From a checkpoint of a small transformer trained on Wikipedia: biases on query, key and value.
MLP neurons of a small language model. Each row is named by its layer, matrix (down: output weights) and neuron, and shows model dimensions 0-191. Each number is 500 + 40 x the weight over its row's rms, rounded and kept within 0 to 999. Numbers have three digits each. A neuron's up and down rows have the sign that makes its largest values positive.
After each neuron's rows, "fires before" lists the tokens most often just after its 100 highest values on Wikipedia text that the model never trained on. A number after a token or word is its count.

L7.down380:530464499478505466452479428467528473486517482563441501501570484494508476399530528444410465516522379526517523455451457475497562467457541586490469513493516526567450480576535483443422551503457509488568477552465537518483500580544449549517531551530475462518508490470485491499539529473445535530590517516541469480482549480491532547508524362433493484548502537499525521510479546443530453479477432492501517510487492560503535484505484457458455473506530531426440518491534464488588527533525529528459528554495454512452479454476522531513453418510531474475538524475475500500546567546443539510
fires before: "ing" 24, "or" 12, "á" 9, "." 7, "ance" 5, "ative" 5

L15.down374:589436491492573485438542484515536488525542462464522475514556502463537514464513505447540503542420475523555528506490521499501444517434563455398513448522509526501399482579439506482498518516459535520456506513398465444528510442563531533501519555527523503491485474549390466515583496552537524514493505503511507472496483524492482512513530582495532500523521479441551515487539510471463505500520507435584508519555521467460572456515494528509452545469531489533517537446478464511495532487457461535544618535504514496474488465476452520451498505461560554483458489526488613420434481513420481496
fires before: "ri" 16, "or" 12, "ing" 9, "ide" 6, "el" 5, "ent" 4

L17.down345:482510498537468457449502481528519462489467462490425428502455499489510575560441530447483457529496427449490467469483527518470501480479531533492538480516520468452443474452457511550498516548524497495493486532510501508547518470513433463514527510451473496581428530596538496501475520516560515461456475477545528514516487482496547426529533518405466480470451526491463452497507493454561467443397523540484505549553535456517435452540479496630458517460460516522463509478474479398513502569458495488508433556478467559511547490501480471478543486443570538492529465499536476554484403576566484589
fires before: "ation" 34, "d" 10, "ated" 7, "ator" 5, "ations" 5, "n" 5

L7.down164:472479532475447495498507474521452511450574517507526510567424520446564537451409463458470523582427485489506508460525550517547505494430472522486477569480456559523535500497501498538499573419491507506442499565446501508544441436517505491551568551480482525467492488521453510450496521458527425509489519522506559504555393485526467535490575474526429525431505548488486441511514499484499422539517521533494525529528445529473511487498453558464505569588523494487516589457547476398487497472490521487485457513540474474508535487579523544585503525546444518455541457505540534490496462551565541484
fires before: "-" 41, "\n" 14, " a" 6, "=" 4

L4.down141:400494528442484451485477464478551500531451453521511511471523423540394444495493559465421495495521536503512514523502515507461478503489502487454456549471503527481570501595526536509514532467542466529440441487476432492485531557516486430477496491552595524466504480538524476475473488442485513515427463546543486533563499561514505491505433462530479477450457561538513440503511400496485420486506480476527512527551557499500442578488534456513527475497501476495538490498540511456536539514405507476532485547500521496516474472578525457546557452462562493538546460437470447433524596582493472444
fires before: " as" 41, "-" 9, " to" 5, " for" 5, " in" 4

L18.down313:486436547473453489506487506413486543537551454522466473523566535484458509501455537560514479435545489512423492512534518452497537529516472477457512462439504500413476523507543543432444534457491559588479497528488492520489595494463471470505560547449463494567526548564532503497504514491570456533539506484523512546495522529560485439483424497425521504508487535426556485545465539448607515468464448492461488564507515503461560493505513534512503558544458483558513478573469566475540496508486520583515486481529451445467527503457496512549619504542487449480452465504535426543456489456510445483
fires before: "\n" 38, "ab" 7, "ate" 4, "ure" 4

L12.down105:436544540518473499503494558477448490513423493502470516471508503520509472472560485474510525502502497470514494515614512478547534425477472494490552488477504557467490566445490539530507572449527551506480470509490465533596538425416533544491503494440513592556498429508454483490491520574568541516423435498507525447508653518504473481511536440515519493508472529516513500464451506507456516541502486512544446572515455534444521427517559521476488546445455511532560489493477514539458546487452548510444510490474524503459542506436472523488497494490492550527572478465554496522380590512504485526
fires before: "\n" 97

L18.down244:437455558441498486525441527499481547483405543495497507456656490518534525465522596487496483492542535506505523538523453538506541524473496566507524504454469511507430467541519476453448554446572551559511459516534470465536516471482513553466446517502472508489529471483518475490528460434495492521550521504522500474497537557534512538459584486466516559443500432491472501468491525467501481549470481435540475436458514504617523497514437536464562446551448536446447448460441432484505496523469509533480440494508489493491465485521461494546482461471442488453353543530520506479537471463512537501
fires before: "\n" 32, " The" 11, " It" 9, " He" 5, " In" 5

L3.down169:512464566409438466466508476511511479444533463469489491536583540485495526437413471497473480544523512497443547569559474434520509490505514500534492519497494558552435512443495563487458495538452515502462426574532441479493578493485468495553465568489472533562552542502523511455533468437518532510506473491542521456496539542478519542517545511414493466549509481509458450503441526494389481589517487467508431559493519419549465484542521538479496481450534528523525535479478479483579455523475480492584515501487436545459562441568465553504502528561547546547514484568495520561488490503562488499
fires before: "s" 20, "te" 19, "u" 9, "ted" 6, "ed" 6, " in" 4

L12.down334:525557515486534441490535485484459499394445545575572515550445453534466543483503424494480474543550494545497457536445566511505461548472517542467483470488545534542467463474508538576488492573502471524453506491478442498518497494450521532500470461455465545480581604520451528505427514470520517471460552556518501444545494511566496551499539486416531491499542466490460547562495508543468511452452518435484543516484539520500525454597530532451473554488509540499549435511455454432471482472459526551543528486506518497388466478489531525551483460447499440506597524435549526532503545487519503510
fires before: "s" 45, "t" 15, "," 6

L7.down349:469506490430590511512496578509490524444490499509508520503590445529502450451481458418478530467486550493429534579516516486475515449504542546482493446511535503469478519512491546437512460547410478508492504506512526508494478535461483517521536573530539553511514583503467583490540508501546556478496568498511506553518545528444450506430574556483498536492518465473456504530458470515517480529519557479524480541622447548539442564517471528461547476561458513546499588567517434532537497478507486437522541531526544491486529487549515565575538464484443456546553499513449486588556546462502530496
fires before: "\n" 22, " \"" 15, "th" 9, "s" 6, ":" 5

L17.down26:475424522476448470466571519500520512526411479447558420480539485555525507450409464559491577512523627510529489494482520502462499505512524449550542498511491512446477569507478515568500465512487457587511494499486552526497422475514490542428499459457500532442517559489512543512508565490502513519509472545550516553494531470538459555536562524463485538533528464507551494524624500518496451459539574508495477584489545449496402522489465515482472469516581504513509510493477481494494477510472494462533517546515514514550544488588448446461481483483502509475541466482433517461420411436541502481
fires before: "-" 31, "el" 13, "al" 12, "or" 4, "\n" 4

L16.down168:511475513459459543505510567460487494424507515418491492502555516465448572518503563466588428460480438541485458487547438501498488444486538470518527511482438530494527523554521509568502538469570475473514463475409505445547542493458544531580494523431504509521497546419478507456513510541480471508551437449520348519493467529545517491490525525570506495505533531457546518480440485525459474461464490566526425500479575464459463571545492425552509556484495492514508537537517444483468499506478443467474470526512421555442488527550482460468419507468507485448500502515507522468526577487504449483
fires before: "," 36, " the" 14, " he" 10

L13.down342:431499500525402477499555462469501498577461528502516436533399396523463456504548449514468507574479406512515485517508507543564478517503589501410527583478547504492514450526477474479461453575477503496526426506447535498504621470520462500524428534441434492573547521508467449448516503592532418532522488502474503468488422530555486501466523529495501514429487482516488533515521485524495460433504484486556529443472523520516502509472485503501459536442530489453573463534534505521505542483549477514528520508523497553543534503450527472528531527459524570507457469438504500521502481418515485552
fires before: "s" 65

L17.down304:455539549453529570563455454582492511478486517428456425572523500515433552504519500515483564475478467568508475504555536493520484492491503513472545553479475504526562527573416499499484466495453504504466495468456471516538493485488415441486548487484556498471466405543489530575546600571471482416499516588524489540509521515430469478477456493472502594536526520498537515469541496475565534525515552463542493549494452465489481569514443464474473491575544454512518519542479494449469509515411506512493502518481526480454526466420484545447497550485481528501562452519433488569459460462500442526
fires before: "y" 16, " |" 16, "al" 10, "e" 9, "ies" 6

L13.down310:530552523527485477491481529506509505496519512435584509572535437436505540514416515481480524535550566542491475464448561516533464451532464530456442536457528482550492472531442506502545518489449497501448491502446472511450423516482503511494513441574493418462484518504439493504469501519461474449526564475461472572466506459451595534559554485561540550486538483471602485446464537491567490510523478563495524462504540455543519530566507532453445435465451489533573508558533484461535476480495545518496471486460501466555485482510422465527443538528514541475423510536459603485573535505500549543
fires before: "re" 22, "ro" 19, "er" 12, "ron" 4, "ru" 4

L3.down136:531475506569448581528553491500536539522507473521503460434486454485567518444366533474383550495483448499424515529471529537595518528525532421499490499510510515498551533480520531498381541500474511567485563487497488409496489518479431501518504467473476533502610529529542503466525508485482485489544467540485516521469454461472470464491496557446495551571475457534545439487471514568475413507463494414509493507506571535463509438495485466476509527581509463557471583514514524551478474495490536485500550535478519543478476503473501513413460433525496543536489522462489473554480511467497525515
fires before: "s" 41, "as" 12, " with" 4

L17.down186:486508450558518496497457427481512459527481521504517501515540530561479517482504528506422505524579551505472477489434545440519542436485504554493510374504534549513546440475495533493502492493553468478470528552504497485553525515592466492553536392526587496539451496491516495498438497435493443478495485514519519536545561522537482474409507449524546487546517473546545471520446478481523552518522474506433557442407495483433595511457521523476516513505450480512532510537472498588580482525534470449515461563451554572462513509473500544457538485439564485492507400508524469489533546510542495475
fires before: " by" 53, " in" 9, " as" 8, " to" 5

L5.down24:509524532497491501471500475527477529518501447483533477436455527511475547502443442503566446491588408561516500481533562484486594488456469441601447505515564531520457558478521489465500430439501496485450492532490566522514482512487527552503529515464524509581517526539443572469504532521517517476482537408387484552530526537496543484496494480532508528475546503498560521537493468488577499493419528549504447531520482463541533464499490492527589510520474536460448447546510457506373531461465546462523578493518428515552548489461546548460454510507500506491496490509535544590487556532520547479
fires before: "\n" 21, ";" 17, " —" 12, " 0" 9

L5.down43:482420488519421417500490488485454538551508471506501528568537561474543491474399522516528549455502462498517541494487506446477432508524458465529509559518459503509496486498545489562542525473483435527573463480487499504441532438510493522504436495466531480473476532518526473470515522512520428591596527528567577475416430473486495492517498466523520480542469512476421465459491528483456502471390509453469486513457482451459520447508484482519497512493458523555471457485495524474513551488429470497547459512562466474516483481579517474481411542534412547517446567554445507387551502537474512543
fires before: "-" 25, " |" 21, "\n" 12, " American" 9, "=" 4

L17.down196:481526562512502477520549477478462518562563551445517537437457441478513513528434537517512557551471405501569439515534499536553486522522468504494482460552478457509515458573444519388557407534536440503480536509478496495461450476581486490504437480475492498545479503444557448470511460508485469488470478517492497386469489578506483533503480541447532511535533484455524477509526414464532524513457440543462442564533536523531444479497453544517449520518517565452489458547519507542519536496525481495523451552514454484506487509404448486379481481451519445532485581507531501443490514477500469517
fires before: " of" 41, "ic" 11, "ner" 5, "y" 4

L7.down92:538525502472478558490508525497510519497478456485477542504457449528446445479585450486436473492499487492455527419477532568536539519516496542579461518553506546493532507566481437501425483523497493517425512475539538510508491555551537518474437540510504431562461526492435526481607454527500511452488457508515489548554475454448521526478571478494455533558464525463463545483416513486582539536493410478457452541531583443484468527548437532482523478546558480513475508493517485470448449515477450582466496495531418517585487455518468512490447460482473496498440557539495428485504510503530494600
fires before: "ed" 22, " |" 15, "d" 12, "al" 11, "an" 7

L18.down149:518489514497570493490480472426534499500519489531488432470536539564478408539468575538406504506510591474503538439471496494417509514503513455486534533520504492503580420551411519563514447489478442560481525524591530466555459500434476531480505469555448559442490514592481491488490504480495554528454476481500522495495538476454516535556487480454539479517510466525475548536492502514483599496542466577492528497579527477461421431575495526500542514446523532523496360494461480493560479541555490493515529492494482495492534423508504523453498541483557484526535559472463453506530483502542508503
fires before: "s" 36, " |" 15, "%" 6, "ip" 4

L3.down304:487480519558457479520444519426478568462491473595566496564493495521507499479560532472465515495500418503580474497509500486509481528487518535488471524422484550459454525494474466483589527521516483548538457468525490446485489435464499487534531471447483511431510495587421524402435520491486498510550480536489469481479494502492542492438438493442476507479520428441467507422472483498439449525538489482560511540388447563527451489532499419469430549466507477464520503557468510522476465412522454436491510540471475483498477495506589489538482550472509418501465475441519512558483423506462480544
fires before: "s" 65, "t" 9, " con" 5, " " 4

L2.down87:461492436470444538477501534431531434461490572489546487443486451475514495499500497476547529548568541535487521481568454534518479578559467443485499509462525391570514479439536508526430511469554467503470512531497442433478453543514530501472511538565518558544529505522603487495488501460443514514490495442459513459525528495478532433528574554552462439515474503496473475548484459463532484498509506473557453473448528535446543497518486469513576582458485575532506515460426530537501519463571505507513593448486534430423539506472531552523521495492455444465565475518440491434516500548486510464
fires before: " 19" 45, "e" 9, "c" 4, "ian" 4

L12.down188:509502482506539566537516525531519540494424490572486479513497514537504482426417525439562443527497567491497536498499527479489544455544503511538482526463456547511487592483487547501559502503505492523558524482424475509504421510504518507479472494501499440524497475535543522499415453535429461480457512514536546491531554601513533588443504500522496461511458557495458472516515476471466518475561483529560493587548565503499572434545465429512447544493449431421437445498502519457562519480479515520510529512469443496517457574461520514438440579534569499502417493440500511462549536471456547534
fires before: "on" 28, "al" 20, "e" 9, "ar" 8, "ick" 7, "er" 5

L2.down162:478463492550510438524501465478535482420523496474457492429435472484510518464486554495439470542534502471546504513584499497498576519579517497509529456534473528419552486511445536440498489501443511573528516437548517407510492441559512516470395517484498514522539501577562505530471461455476535476575526453506585533487556497542521511422494545510446536459532503518502489476466478511460523520594548468465475431515496529475516500538500495543494501516473515555553491507468576501515426498484397456377454516500510488530499474479522591538431506566437500533509507493544488557483536520496472493
fires before: "a" 19, "ip" 11, "ro" 8, "ine" 7, "ular" 5, "s" 5

L15.down274:531498536456542479523451537483529524448544493441499528480498481476493501531441439548524481453428489461512564529452476570462494573456527527538520546545534518447517557452475507568481474585449484451491507491548482493529494441496590537473556508479614493573536526506442481465501526493531488431509476575487470515519522550522418516497479451570461524506521530512426428559485537502511469460516494423423494461512528510502568469582530493492452582492489429491535481475481498556470487526499458489507496481497495463472492479543487425575494435449478515385479541488518450584514475485452498492
fires before: "d" 26, "e" 17, "it" 8, "th" 4

L15.down282:442496474509471492593486500545531512525426426497446469535504491514514483532604516513453508438438470482503559521553432491565476447453478512483513457537487487436464435493574520470526582447475423542499477518585533497457517523444513533509489542473562521520503509522457571527494513542578489474561525570559465503489526503499520533467492540466497549539488497547544484462494521578536495494484498472437568511477467445471428501515542380516494541559470480568460459465514455531521453482504483533478496446547528461510442489511506501511414480586434509471446418502514454502445498498546492506
fires before: "-" 20, "ing" 9, "ative" 7, "tion" 6, "red" 6, "ation" 5

L13.down167:420552486451512508487502474545427515527408507485508487472426483506437547533498426488464496519537394511500489564575437472539483477541491482458495472514518625506471460510518514546513428528513503448511534540494442544535437430461523468425486548510547568431487460524471546497462514481496489525513499458449499485527522515510489469488482534478510486525494517546443520479469406516497472547504465430509489510417471468463489477456458518524451544450558429484525477520513578548495479558554542590528518485533484467471543499548491545494500531441507442505591533453477418552512540473551532463
fires before: "ic" 22, "y" 10, "ary" 7, "act" 5, " C" 4, "e" 4

L12.down106:470439513503543564576482474514491526455598533510486507509570554533421550544568561503521470592509674527439548511533534511502560473537505505425496559523539501519435523539465456482449493525534448557435447464493470545489504470486454467544516534467524467527461509442565474460482464496524612529541441497490446509475516482494519563474473457499512496549487452456547493516516490505462450573447499480545466483558497497510483485518522537541461437504482437466565505560544527500487494502496523527519512532544504418574444526514515475503475499491498546555510530477510530530486473531526517570
fires before: "s" 21, "\n" 18, "ship" 6, "," 6, " and" 5

L18.down110:490530513394543532471526512508482481463593443512492531528615492453565515535493557475501490511448595563503519487553519517507474436534512476575446481469462492483507535524507570543462473525522463546490508520513487466493496543486524588496528500521437585490451489493425506433559522469457498517462497490537523497469453551479561508474546537583426425445461537511509526517570511521529539512494470483473424477492508481512508540524470452561460504419457534532537568516568454512554523445516471464465480496525462550510499473432515432505531424494472523447567507576522462548465528510453533521
fires before: "ing" 33, "ed" 24, "s" 10, "ation" 9

L18.down238:477466415509492436497406558580492508490474498475454474528615468497487514443560491504477489521465549490528468497529478516426537512486560454467506492511471462488518498534580509549468508484537532495493460559500535491448509591554492529476463426427508458472483423545500462503479435504480473514499477464504555511550511530479531519540557487548556507454512541495554529485511562460479452535520566566433544462487499511483491486489533546444492535484642466484554494493540470536469514482514424523532454536471438595497501506483526542496500515589517535513576544489509503509445437468585527452
fires before: "or" 19, "ing" 14, "al" 12, "ment" 5, " by" 5, "ine" 4

L17.down217:547484502544484489469434539504542470486501434533565460516488498534504418566577494494443465547541501479531555578500514521530478495502410478486546493505487472586452509519506460511525519485548496506457511526531511574447556498499497522461510490443535492484542451516577464465513516439534493489487510466547452516487487481467540556535464498479473566549577490478527448500534520606441529525539478475520482528464466451477537551519475517463496480548398534420522556515467491601499504460493540503476492524444476551489588588418527538450469486533521494503616588526496456501541493555477468524
fires before: "==" 28, " ==" 15, " " 12, " and" 11, ":" 9, "al" 5

L2.down70:495492510451463490487483450574490463468483504457484510476480524478474511498477469484509500528503533476436502517502536487481545530525501523406502537460424537558543502501513485522459472488480532419498510551468416449566564488444501559482447522536444527502566478490595444576516430494528492553530521442455499548514456544477440484523519560468517429483444520557467529554506514525559467533485475530540409565509448454513434474502479574538491530616486540459516520482518576485477516560453480463499588527427551508492399455506529452488497490456514528474446463440506452461508429521498484505
fires before: " 19" 46, " in" 6

L3.down183:483437454490507540484495464475523526496466555443541532537379581526539480529427483457442487535465591422487475516545534554494482514526507522500446535514473433454506479482475509530453448494484499638467438479492504498496430507519515549459508486445479494453465562473517517441503528459416488460539545536494513509553540410508507507487496496490582523595518411482500439443492542467450499469512445515466517505505505501491544493518513547517537538454517387559502486516475483484508508531493525533479425525540574452439573477492511479498511543481553463486495559512547456505505475496541524582
fires before: "n" 29, "ze" 8, "me" 7, "va" 6, "or" 5, "s" 5

L15.down41:503504501501405458465540548530479480532425549502514523539572540448526499542485413498485462525533481502485506539432491513437481483517410463485547564505545462442521463525471455464489497444472477484554436574513443508505476510507526442514570549530571474523505504487518521495514503547535567590573518517500521481491505532532478536579537484461474457481467503418491524464557520473434547564459517524490602465526544475521452555536507500578559489462511496492532517421500480444446473476447424477571476486533484467481478430452516600487556461534484483553536454461527471501538484479541521467
fires before: "tion" 14, "ation" 11, "ated" 11, "ally" 10, "ations" 7

L17.down114:494447517500412539415436504479586542488436504530514494454487488513423536512464483472537485472521547525503461463572539487450518501548451594509504494481552481454491482498518476509482535549482486501483437462509474567506512561513475451419560519486518474553500563529493446482556460513543525582486423543512553553493580498548498533467486559519500466532533517466480479546399552531509459488573576550510457518518434472491469463541445575512493519487549562531454482461396513510514490490478484538512465561477535469503531501530537396579505453546529441493474516497519490447527463484513457468
fires before: "ition" 24, "ed" 13, "im" 9, "er" 4

L12.down292:544492530479560525524506548550483487472526462550554441450539479485509485534597516583505406499525637547569471469511463443559471521515497403510593537438510454496509505484518538438530507522535507524417532448542492381522549521517537481514495564527522471473575460523539487535489478444494516489473495537429456538503496590498502504473471505458527505479493439539451466537515458476507568487487465460528548411521527489498497527484523478417463474478532481477481476472486477477556553494504476452526571478462486519478502514536567476479483461476482509561433472518521545415511508531511558476
fires before: "on" 24, "um" 16, "one" 5, "er" 5

L4.down194:489477461552407531532446496464457462598504452557496465501538525511465502500499454499521572508602506487528540497463525499531519503533467543443426524514495512469522462503476489540510500538537447479507470541574463509470561504458551530491477516511526562541470533492475463587489515461561587466471473528414496462471537512550531529490604601511539441514469551607486498516549490497534476478480560487477495565446552501502506520538571495569438531543555529500543563467516463450454436565475473532498508536455506533512475516497484492529485533502526538478511532618442543464545493516542477496
fires before: "\n" 39, "---|---|---|---|" 12, " the" 9, "-" 7

L16.down186:493486559564531595536513463533522451468444515540487475479586478549499514495482435519475435503466549528551516551410474460426598495539465531527424560534520493474530528478567520539501481531490526524500471453495500463475432425489538512471500530436495511607459504479476479518469507522495499530494542458512471532481421532541572518489466435486533483484469545549532540487491412474525372452404486450440518482544493512499549535476483519471506477485466461507549573525496532423450540499492542501561538505461531504527537461505484445516484451531505542578576505528500499465497465556529495515
fires before: "ed" 12, "ary" 12, "ation" 10, "ated" 9, " by" 5, "ive" 5

L12.down192:562523552474525548555462577511466530548581472525518558497526504499529565529586508568459341470565532489531414460482498457511527478523428581539492514499520531559466486518538490522508516523473547503460541429513464541471463511467533535418504539562531491436529492548516544503503506445533537522507513537491557488563516512545484535486478561499494491509477407484481573453497531502493478520528462480554515521543585522440511510463534559521436474519450487518518516517564528467600479503487480524479526521433532553483512502536453464477465469522504525520520469514521514524515601545516409490
fires before: "t" 20, "d" 14, "sa" 12, "x" 10, "de" 7, "16" 7

L7.down293:498517508569409455487497493536498525487481478568475434564538471520484477513583497462509437443552496563474504525500566548494517517510550527450479516472455463526532562494450563438484463436497464583509510425450573525550505510520507591562481563523543470518534448542521509521457434503490445527471521489490524518463542553509522541431452509463526529439583541510460464552533470432381473491472512494489501494504442507502559462416521456493487450556543517470472465479559526540512542454448557501488524476488537521484540463469462526534491450478564445494432564523566475493455482535490526511
fires before: "\n" 32, " " 13, " 2" 9, " 0" 8, " —" 5, " 1" 5

L17.down85:489502525525510446471419520467481514491524509458491534461554493477548527533511502537554496544517619490564526496486447461508514584507485546526561528478512449518580503527505499449481555499460550591500622409513456551457530506514529579559506502537490494421504540418502488482516509485497497528508499519540547481478490530531489570527454514471521551545508453464472504516519503537514523462477506500500591487498479510445518565484456463447502452506435505485498503487502559488477487392499525447493523580461490529542561539585531413464465532481455565517522491537446544445580527528542491572
fires before: "er" 21, "re" 11, "ry" 9, "o" 5, "le" 4, "ers" 4

L14.down13:551534401498487510516471491500458508503497492488503473419524547451527426518607546496614520509491501444483508485591566555483542489638547470517539529489541473494531508455465517480477530472485587479459465423453488512476458534559489444554477483536486465562493589479518459472423502496468539471486525486505455422554493569511489487489461511457530507541460484486528488516555463520527503500505484486548438498515489464484484459416545402511445455484446469514580546526477524486603534542515501501536561487465513467524452478505525522477437484483491485481490511405493496505517527548535482498
fires before: " to" 37, "ist" 5, "ice" 4, " on" 4

L3.down299:466448456498522484503458571574494501569448470520465480507545506510497445501334458524555487525487563479551536479486479525555479503457464473515526541480462461440471506524531481470520453477483471489449471584507515656516502471471511537476467504532461506476504500537550514490523528561538447425479528511494501471461584517529444480470429453487477511471533444448568462524462520554558496524560547562546514543497593443514509479561542505469555471448470451520450529535555510531451555514488516526490514501533506488546535495451487520488525532440520465446472541460538480572547462482470503536
fires before: "dge" 11, "mp" 10, "st" 10, "n" 9, "ry" 8, "li" 8

L3.down307:415475485418600494489480447546542545479512502512545554538511526536561565574437523498478483478461575473441527543530520448476490519574481510473456482468475475430525500463448498504389533481488463596507431565486559478610555501465500508488438514545576505478541494483508531458503516489562469428588494527465513483545489471505498501516430531539524423492518410510469459477497516475529451457487396555464557513537465478501539495601481489519501488499506434512494483538497490521476482435501467507483467487471517418487555491526518476444498580503550495531527520501518490507508488510537488509
fires before: "n" 22, "il" 8, "ze" 7, "c" 7, "me" 5, "di" 5

L15.down176:427471521499519480484523475453538461572539525537504498473467589457556406505496460465557515525517430496441460528554494548518534465528575506512481454493520478489549489540480518512507531508492509499422479491446507516507543567473488461527502593526508557508448517574490461535501515397499388454535421568535471505473498486457513480453443419566477460530532506433557508472488511466486433449470524495454518554499489550483512499596479470461515544590472516521510459460518567479493484530504544519480537441507503534518443439485513402499403483451549538526489468517497488489515494431487466494
fires before: "n" 32, "s" 23, "v" 7, "age" 5, "ing" 4

L15.down4:483535559516459471449521455386487559479489498550487514575494568563491529516524458423479490442489384514520508475545529483456458453520530508517481516536429453511495521446498506494533525473535487499493464564530503516491461532439532514593571410520499519480523515503503607504552498447493474523439479444457483492440491508437432462481536503458454529451502486490555483453450476534516434487486472526520525449488547525513496431529551505452469447532508534480490590475488504525491558467436550558490468544503567443507404508551530475461508441494503442497492461566558495493457468481430467472
fires before: "\n" 14, " Party" 13, " Year" 13, " S" 6, " No" 5, " Pla" 5

L14.down11:481521489489469482555437555497478535549537422479471504455462435519533497556500577531530505496463370479530489523533479521516450559476476506499528475521451375449476555526453470533487499423502502536500549528478451488517456506460529559564529462519475472499512526538470562529492541518496527576530469441542449515457501480508598470538534466473530531564519494538486530432460532504519488489484432468495487487437530520474478417514471560562433546554510464494562575472457537478480494471477469508498475438519499492573431542504540488533469568572445443439482445524499543498489457543553548492
fires before: "-" 35, "y" 9, " medal" 8, "ation" 7, "te" 7, "ce" 5

L15.down115:460479488416453532481433493526471450495550514441448532536675523483464549478552491528536534468453555491530439439453433492489482482545493541504540475558508540375554461507523521488502548478476532489469506534472470441589541489491492545477475419478479451472474515513483468476541564533476545497482521456496428518509507536501475433520550499562524511470536550482536487542481496505522518416462551493434446417457450484520474481502526429525482510529524510512457515524521483493481459555419496533468483524465437505450493548543537516498516484470495443513414437490495418502510462492490524452
fires before: "\n" 28, " the" 22, " K" 5

L3.down14:479422515500504503587403444520485563513543536544531510501488529526455546445582468494498534504508443503443445505516495532458497492437542510448493487524433554450528592402466470491489540532509431502539517512499482520492508577486528528519469506423492465396480504496527462470543571494547520488496528567521503550470489436511553521494550594510531547497485558426552519465483406489551481498443531519501488518495492508534473497512546500545539454555462511468468454472598494518481500528502465423500517498584558421534513429508509485537453459532559550533454508502509469504524563528477536476
fires before: "\n" 55, " " 4, "S" 4

L2.down308:513477500581488486434510455475515489574537490547386490517602505556477508518530498523496522476478597496533564466493607568490470527506462543468557432577499462542476478524477549526559472506501475596491470521529508423523511427539516543561454514532466438478524523504530560532469525526456495466523488525474476490470566507542485456497624534527511547502527488538569455471485528550526470527526513546527455506515500480483438509513446464499469474509556535513563529515536508487489488516501513509548488507572506538530492439565389447499525410472531557516486448520500556500522520475471541457
fires before: "\n" 32, " –" 9, "---|---|---|---|" 8, "-" 6, " for" 6, "s" 6

L3.down39:489555548419527503480507566547574513493449455485541510511518553472532500433441611470490534575488509552426560511561448576472524494538537510443523478458535499459565484511511446524449520491553432410441557491496506504516489555384554507529444527545474503434520500527532450518516527533469517480511499485468424546526536568480476491480518480544532538496555469438513526583523467514507496471495515508485478496472538450508517490540471461466544512487459534440504467543519509531523522470524520469456464508471570382552439552490589539493482455463472484448534495465488474491457457552497501448
fires before: "ed" 21, " to" 17, "ee" 12, "ing" 5

L15.down245:474497543567500565467498492482507499501563577538531481519566508526539442521401455524525508521479591473480492528468477459545515463565479458505483487484531513513522502512541492515521546550505516438489509528541466565534500462507498508529514449531487488533542470492511584559469536542531506493550545535470514533508453528564518485547514520556514431544470520525525488521483420478467491545576462452509559452473488527490466616485447457543579459515517528472551443526618522530501491386498440432554554509447526502512563521481486458446501475480467435498549550471541561455494513510491461600
fires before: "\n" 56, "gra" 8, "I" 4

L7.down173:563461549439555474490494531530535515474504434469497476541484447484512550539520545452480459446464580482551485457487500575524484492554499592474479509511541463462517554505531566507488507477457461541536473460501533511491539457443485557531571462484477470403497507520481495468509455504456493532521545502538517493559467520436562550552461510579503521511564561441512408565487502576536454446510433494502478543503430501446460545503484511478499566532483463524506574503510520407532549500464439525536582537543496451572445513501489494532563401528467485492518461427525509465530502548464526493
fires before: "\n" 47, " is" 8, "ment" 4

L4.down80:496483541493535514514512558537515502588511544497509455492435512500482526500437486539527556500450542527438517535438485491551548523537512521541480485517493463466533480498526466484519478500464479403501493403544513429569517575513503494442499534498508505502473433541484512454542566557470528507480464452446498509491573413533534494484485466471495521462590448437574598547461466504528509527523523569491493552472544515588458488498494516423574543485537430496512521478520515457530466457492451482514512518550452543486568485559490540500476468492369419500479506445527487456553432565482491484
fires before: "ic" 17, "ce" 16, "y" 14, "tin" 5

L18.down33:524496408541469489491468412539514616460503437546516562483477559537537552580464489582454482474484529512542482507501470494520530519545452482574505568488559551542456564559477502482457522465478502482466475458514438477558464464472496491476524448421511440502528459574525504503443550587550497453482510524545491465546561538553550578494473526500558509497534539516503533542524457567480438547502504408489534595487524522552479496525495478544593497468468461552481557469489485500478533507516489467530490501470493496538506547519562458488467533478470515489498538480497435504500600566496524486
fires before: "con" 15, "n" 12, "le" 10, "ar" 9, "lect" 8, "mp" 5

L15.down129:528489527523483497485521553468551495508540486513540488568509513534491537567446525502522389537406518503486448448502505551540542523455507422505398475553470484467537503458571458522573466459513463448461472479569506528496540524499504389501484496493473511488492521574438567509492460493500548446501522408514457525505413478468525495541459488510509484509491532538504494572525535492505485551474525516432447440507505590457497501525540447453503528418510472493462577457490505457512494546552545477442471420428477512472511418471454451474549532506544529534464582515550439522485522507514479535
fires before: "s" 44, "n" 7, "k" 6, "op" 5, "ary" 5, "ion" 5